config.yaml
n_layer: 8
d_model: 768
n_head: 12
n_kv_head: 12
head_dim: 64
d_mlp: 2048
vocab_size: 8192
activation: "swiglu"
norm: "rmsnorm"
norm_place: "pre"
norm_eps: 1e-06
positions: "rope"
rope_base: 10000.0
rope_fraction: 1.0
qk_norm: false
attn_scale: 0.125
bias: "none"
tie_embeddings: true
parallel_block: false
init: "uniform"
init_std_qkv: 0.0145
init_std_o: 0.0
init_std_up: 0.0145
init_std_down: 0.0
optimizer: "muon_variant"
lr: 0.00614
lr_mult_up: 1.42
lr_mult_down: 1.5
beta1: 0.93
lr_head: 0.00758
grad_clip: 1.0
warmup_steps: 200
schedule: "cos"
final_lr_fraction: 0.1
batch_tokens: 65536
seq_len: 1024
doc_mask: true
train_tokens: 503300000
steps: 7680
dataset: "wikipedia_en"
MLP neurons of a small language model. Each row is named by its layer, matrix (gate and up: input weights) and neuron, and shows model dimensions 256-511. Each number is 128 + 24 x the weight over its row's rms, rounded and kept within 0 to 255. Numbers have three digits each. A neuron's up and down rows have the sign that makes its largest values positive.
After each neuron's rows, "fires on" lists the tokens most often at its 100 highest values on Wikipedia text that the model never trained on.

L3.gate1534:119142100127103142092163111080108145134117128100139121121142098104117101176099164106117188104132120119099146137110126156153081110100129188099140154149101142138118130127099123123145153115132123159156136118144155151144142146119145102125123131094137140096129119123142134116162119133163102147119118121180112140145140129188164138104077150122155127137117115177138134121096153118101111065137085153108136114144123150133157159127196186163056092167137156080148131168124118139163161092117101127166125137168108128143086117167156096121130120130172142140081191111118131157116148079138099084118136125101114129111124150117152132166113155145083106090151142096102123143139137124059135142150189146131098141123134143137164164112128085182131171136158121136124111118119133124118118118130144
L3.up1534:153149086086131089111126114145121154136109151132178123142216145127118155117135133114130137102139099181113151138120131164156111100095110133133099129128117133131121151149118161119146163108075096111129120126113121136150170157171131072145137135102147172137093116152071083126160089110135079127094130137131116106134137101151154141106149158138110101123112123149155145131102132109120106132112126139092106148098088137118129155128157126127129150143145102103106129105131107122136130171098132114163090098189102139131174144116174161118144172122173129153100150093156169131143167136083091113129138133138117123152120099151148142132149153127090124144172134101144135144149162139126132164125143124106113147129134177117157113135122091118133171100133143113124147106139141145101138133116156
fires on: " ", ":", "o", " only", " all", " of"

L3.gate999:132120121164129160158115141126120119158116153094122151136134112103115108089118133124114119129151155081140105129122106135108134120094148115142092117155174088157141118122121102127146127107142138120185117115131178117095135158112104129114126112131103122123127112106158165137144114141145134133146090123119126131107114119142179115126187084129120130079121146155139150120135158105103091086106125128130135118120106165179099128117145062102108136089125153125135166115129128165185144180079145113144143144124119150101110125135145156099119158154177194132148094114123134125152120161164134143143150153128124112117148127125100129112156129118127158046115141119099121150082168138130104152115104154135111123103124126104139155106133150121119153108155129141124166140117104139110187120115099
L3.up999:146176122141151120166141104131128140148124129134148119157107108115135107110125107194135120117155124111125156123144080149119152098129121094117153151139145108138132103126115102130173135123170147120120149108146110104161155122123104158146163121164147131087131153171130153166103101177150131145105095126134116094138143116112105122115113119108146143124124124200139147094112181125113130099113118125103123103148132132105108112131045099120104148116118152122124128112112140141118162145125116137134112157102069110133120142140132213131123154148145126137127126107140133120128124126162143124121111182146127112164097141137117126104181129128116146096139169189128148139115099197165108121089122145154082132120109117180099138143142142140149084143154121092086133097064131118140180107108120
fires on: "N", " –", ";", "–", "born", ","

L3.gate1363:171157108128157136087153145149183146118152135169176173139159093149160136120090132105149117128098158143109108155116130188135128154115122082132113119171132125134156182142165133159171162163151107115114134121148116130133113131126132101134148170125124161094099105151130131131112138154111132130088102104120139104099136083151106080125142128103098104147138145162177164165158080123130139128114167166106089137143126115132138183122122123102141136129126109147145119120134093152100130087150139108115144127151138159124096111106125080162111099123127144160090179108134125166115135113124164123121123124137131123116166154142131128123156084131120115154119136132141174108150174158118153158160139075102129087104122142092115118191116099141145099140125132093155106138153151120127117127125127
L3.up1363:120109148118124191088121090157154138152138156141122124137146108175109153109157147129136106127145133097134101113113134109101148150111124131115133126076111143121145144079110104142099102141100119117124122155144144109176089141129091150139107136109116155122131139092113187155130130137137077188119192135144124111125147107151132097165134139112127089151149160138142112106122130117128148087120139165140106145110121133160097119101135082136162154127118097150130130156181090116090105093124117097165130124098133163107126126149146143143120133091116112129144137112149153157101089152132063208123141133132135155120135115135113167133143082157112194153090120129104125139088148182127125142097170157126181146102167104134107129134116102143147130158103165114131109141151083119156132120086158
fires on: "\n", ":", "==", " –", " (", " |"

L3.gate1318:106161153122148188123157116211136094151118100137140120107146129106081142158108129120100091115152118131096101151132119125102111116185130138116123112111117104112107111125156122123096144135121157128103121130105158125117111140124107130153139124109153180109147129153144189141100095186089142141120102087140139139143130144129124098124153079124096087139137114119110134103111107160105109142102120111170128124104135124142104109199115132119100179116162169120090125153120128110115190162168164129161154127118145149148128103114128115171115131153070111168112168146130116126139133124149122146176130147143141143124096127139125120121150113099110090165148132103151112134124155088140103127121109125163125117106136080128137115119105133133118125134156174136129128130117103122101118147146143
L3.up1318:128113107114137135132138121143113129098104168097122111107128103111099083083130171101154161140074164137141156149113096125111104109174148118148091148156114121150097119152147145141142137147167143114109165135173136156124157129125132111109159151114100157125125135101168101145083144076120143124102125142123148094128173149146143083129131107138092120149136121139114143121142093118139151114093150121118152089163159188119151117098127151130127155112184123146104111141135076100125116103087066144156146126138150142167137136101108130097131142127137152113137130113143168129132116125093150106126129094137153116159096137118088123142125108121109112158082148135143145104143155110148134137145198150111137133126142143130111097082164137102160112148108168109158099116106110136119120080130161
fires on: "'", "’"

L3.gate1593:121132150099106152129143106097127100136109097120149124125122113153147144127142116181144146142101133148142111126089126144153159129111143170131093147116128144124129129142131150113101165108178097135111148101124161128177143094096132142128122120151153156111113111159101122098172145142093107079123120075101120104173125131143130085137102132105142145117141137160143120113114128115126106134102143108114106096152118111181146138116120147170080125076097141151153082126139160109157153113175096153098158100108169115112113170132113144153108114152107136118152137132117114130092131127083106119152142115128116096124141115119111139140107123128108130140141084145136125095105132099139139109126095077109141112092108166146093131181150113139073180113107167097118084113137135144117118111158103
L3.up1593:173131133120134093137095172149120139194166116115126087120149155101158122080119117123120123124143116117157132085107152111093141124137121173121126167149144151144173142167136109122122127106156164109182118124110105142112124137087148170111151146136100117146117136150126116139141122101146171132145090130101139099119133131130158133126121114112101102132105138120122197126145113131134118122085119099147090108111178110153117141176128105082151131112095119128169085129102111190116078134154125108124142153133089132145116132160125135164154100127095109126148111132115144098147108137151142101141116098170154110137171142114107120121096108139121148067120089111163113124140115084115116135145093106139096122155128192168097153099096074076122162155176160127140141145133083133158080154155179
fires on: "0", "5", "4", "2", "8", "3"

L3.gate159:106171169117106098142140147148125163115118105089132147149169154138087166121116113157137104126095175117070110130126156114191116153145172086137138144160102118171130142137130136121141157115113127155170102107096120134156170095143119156105173127142151152105087114126109111160119151131084052123108112145132095147148134100139149107162126125115127098109106134124142096121110128169133119133137124189172140130164141121126105067103119125169122136145114126123126094103130161159144131155090112123138096103122093119135122119117113173090139123144121127140117098173158146128154128122160115146097111122133116124128117117166138102082114129129160117139138152090161145139126179152102159123167167124145129086102125117125112151176098127127124150140116147154138123110130101097084084113128116
L3.up159:129132107173097146149146128114116121155163141070130114158115126129109118101184132148088116116143161152172127152106130119113124131131163119143119108125075179144135119138106109130103104121141170116153107141174144119100125084137098116111163145170111110139110147080166103113169156150140114111106159158128098116103167103104077116105125122139129119109158127154164138104087172153101104073124103137106129127147143134139106123144121129102133158068111151152095144125122112135098126086111105133126129146140089151148156155139141126187117111120092128110148136134131143095113112103081155142159081096133126142117138108118100101137127131121139188125143118148133118119111146105085141131107148115131138150155192185138099145132074136108124141131161161133175135165129110098110143121130103
fires on: " |", "%", "0", "2", "7"

L3.gate639:119148141090094157102158155112161149161156171131131141093180095172120094135126127145148141129127099088068129133135111138182127117125130150147110150123099118141093136110135110113115115097113109117100129125122136146133125094094109144173146087094136093123131150109135110120123146118146125096138131130142143098132160144160135108151100097161177107116094152118102130163082121145093113082116088169159173154148124119101092122130094156112127139142114153137109107170124118116181128122121153160129117136109110127123093117108163140142096112122135136108094127116102110130139087097128094148186139144090103186110126102127129121150115119141112089119134146119159140157141150166132144169102107131175102168157097131153122144118142102099129119181133133155108151108136182151143158117101124
L3.up639:131089104096153156110179122090140162109124125122123145127125106133160171139118128156143134161081105134149126100114135159125134098118115161131157165133128134116113118127153106124111077141164156084134098116107077156184093102141087141200101171113125125134139134134133144107138138125139095132100131147145113094106120120182186138132161171169145089121158081101165160150119129091142100161088134124152171126155116140100145135128111133123123120122091097123112152135124131150127127103132123107148156105107159151108108105094138130095139171152179108097098117063105101172138129128106140157126103137134165147124161118138124085124111118100131125078118124151156154127189111174156155116112123091159142146174116133145139147134137110138119126140132134123138115133144137170153100171109128
fires on: " of", "==", ":", "\n", "7"

L3.gate1816:126134142154121139107146115110119145136139166129151145147115126110135148176117174167167183170113143165110112114128166197137137091169154133153089155146115129125127100121123121124088176153115122128137138145138107127146124149099171176098131125120126135087166093130161112111099161137149118102082078139104130142145133115154126125115097105095152136139147110123154122134101119131139121144140138125139150105139097127132152132098159125095155093085109111155128137136149147108140119138152182110141135111123117131120134168140087121135139107105160114127148122168168144116113137128089123107152109127150127162159067185111128144122119119141117115110164110096116124138105128141147172095125107095157126152140124114175147139094113128165155095117112172095115090103119141072137111138148147
L3.up1816:170113133124133143126125126103147125125109133185148113112111124152160126085095127112155131140164175135083104117146091115121092168124120163156162141130098131103139099149147141124100136130117135123109146144129167112135121150093149095111081147116135131121133125140124117097122129120100175135100128084114121126159119095158103105136103080096146124190148107090158167137158142168129130132084138154157137104153105166156137122121153160103114130072121139147078094174128153135174121121130166124123133113162107102104107118075114171106113107117161110115140143113127181118141104123104132122104120108133137110137094128087115120135105141143148072108138118097121100092063136075132103140122123116122094136152118164155100091101128132120116140124105165109151102173135167128167139119103160
fires on: ".", "5", "0", "am", " time", "ba"

L3.gate137:139108142139121144094142112149126173137104147172109142084105140129145142088163143122136114107154178152127103171141163141102112123115054158131121195116139178133137164147156136101174130138122069149135178109133056128143153108088133082183129108111145126180128160141121126105090156158148176108092169148123127116075122129091130161136156142087112114142169130163139107123130101081096152152116147137165137127145155157141135180117161091136128112138124127148197143145138135150140139125119110145149123071165139134122123144089118146119147141118140128134092146101141123164128134127060107164123112119143105115145155135152140110114119173143125138120117141087116113115128147118158100135100141134104135153100139116125125103139119089150144121168137143124158160119138119115117131166128147
L3.up137:156134136098127132105114116127089131152105166107137121137099128154119151142115124132131101162163136130119110119127134157111116157125118117092129137130146189134120146113137131155111112151143121113176134170080066173088118094167133099121122125109116156133116150132124166065143130117095137180108139154105117114148155124148113085132142135113106119133159140140108117124115122122131122126149123141122115106128127119105128156105105125135133131135101115157133166131155146145129101129145116140154083078162145147105097132151141127144151105120105120120151113124166114109116114140095128120096107143170153126127141143080104184123128142111131151126128100151115115117174148132108149146122134165144107155102104155119124131122168106135136112116124141116129126117114146108149098121148091
fires on: "\n", "-"

L3.gate1915:128112128153121112171148126128129119137090087112107171213113140118139123134152088184103157149115121127106138147101138119141151148125105086145120108096149118136156167132132113120151155112140137121143169115109142081145147099125130097153124128164162162113111148123140145140122117153116107093109124109108147104176132092143107152111132132157092126135097099131092140118160120113104074094135065102126142102101127160125149141111117163125145117131124081125109148152154113146113124125105144123132173152176082157151133155136147114123134122103107140149133110122104120147181129136146099134116067180171101135124106117165116125063151136152158121114141093088104142166168148157121152117121114087107105155149148093125144168138140106115127154118098143083140145121136153142100145159162157
L3.up1915:138089076145083167140108106143103157129147107131137159148096120135114107105113126162139107130131185117114142145175114126127101118133147161132112126158114133148143124147125116122126149113131116141116139087119104107130140141146098118116125136134085126152142114171139142139115145081145173096114102118061150140162151122109126088076112137139166099080117134146143113132160128123094140105135121092105121155109134127132132129130115140136140111151131076158099147107142110121134111167049135149131137169151091120090133086110119149100101120139139112164102094069106139122115121089170097123144134146165110123103149118131152087161154107108110130117116145132141162137096163201106121142160135131166123133116142108160126160144132125140122118184087180124139126116108158130089152133125090
fires on: ",", ";"

L3.gate194:109138154145123153128108080119099112124154114115090153167117158110137129139142088100122126159134148150137108105136139147120148101150124146114070127169125118146065161116105130165132186110144118110087114134121123102075175139125122143091134108141131146120155110159141171129141124128118117149088128168151151116089070153121108110129162136157136126111162104137155125144185129091122112184076125108126115142142120123148135141107121141138164124132108129150090150149129142104162159114123151113111134113102180126156126090107125112112201121159136142124159123154104139150176089098114144177121148152104134131118131164147125115111149135090104127134145086132152124134094178093160181108096130125108122122142150163124145110150125100146097136130076119127139097110124127111148145165168119
L3.up194:127108154143119144113143093083130111144130139085110124137120154174103143162114091153128134085122118136147115079118183132116139151110125121091101162147161112121110153106101103128122104163113138115140152129119141110098118152119156136114116181087106175135198140108127117121100144114175114138170097164168130121131129112150134137136081113127096117099192102146163148077177135132104155091137124111077104130132124192154117091162111121127151125109125119143143112154118147145137123129139151124113130128128108101105132097143109119162175121135093147082160152126149113112147116141155155132118126114141180136118179166106122097129170134106134097128145135114159074149092118118104134127121113162113137075135112136093133111138146133099121147070128115130163160113155149129151126133135080
fires on: "0", "1", "7", "9", "2"

L3.gate1348:109160113141097136150145132105135136087096159163166123109151135095165121179132154103120102135134075093131150143108107120156141135087163129144131138116119128076115120136121105122122164126146185164096149192085109148132121120123138089176114144093089123112092145146143174119149106143100133102111076135152113118136142093152119114130127151120100093123137113114106119115139097129115118145163127137092146131100158151138093122188128132132119112121179123134133110169115111150157150132139147150117144173140117107150122117138158169084101110153135134106102100132150105056161134137157122118146168179165131150077138111106142087147137147093117146121120105127112122079142085143100097134112110126153146131145122155084131099088131151129090130135100162153100148144132142101119111170112160
L3.up1348:136105154097131141128141093160177114152137149186178139112132080115187116111179140108097175120150099096139120175123117095150140109105139130150150135087111152150112142164142084137083155115128148125148136099151104148116154108153097121145150124137132143129150180147108127137149153151112116108166131147149120135142168088120173102133098071104117118144123141120114183134159155156153102152108117172120163105119154147112104112090127140109115179146126128143133110108155101121137127118130099137178096112210130145139122128132120118124071139183127121121155108158123118119114160109167106089116153112134130147141126092142137120124148133162122159119121146132135158129097115117081149156101159112200124144106114122089116128133094143132114132149144134101114108104117112120118168115147124
fires on: "'", "fi", " Fi", "’", "fa"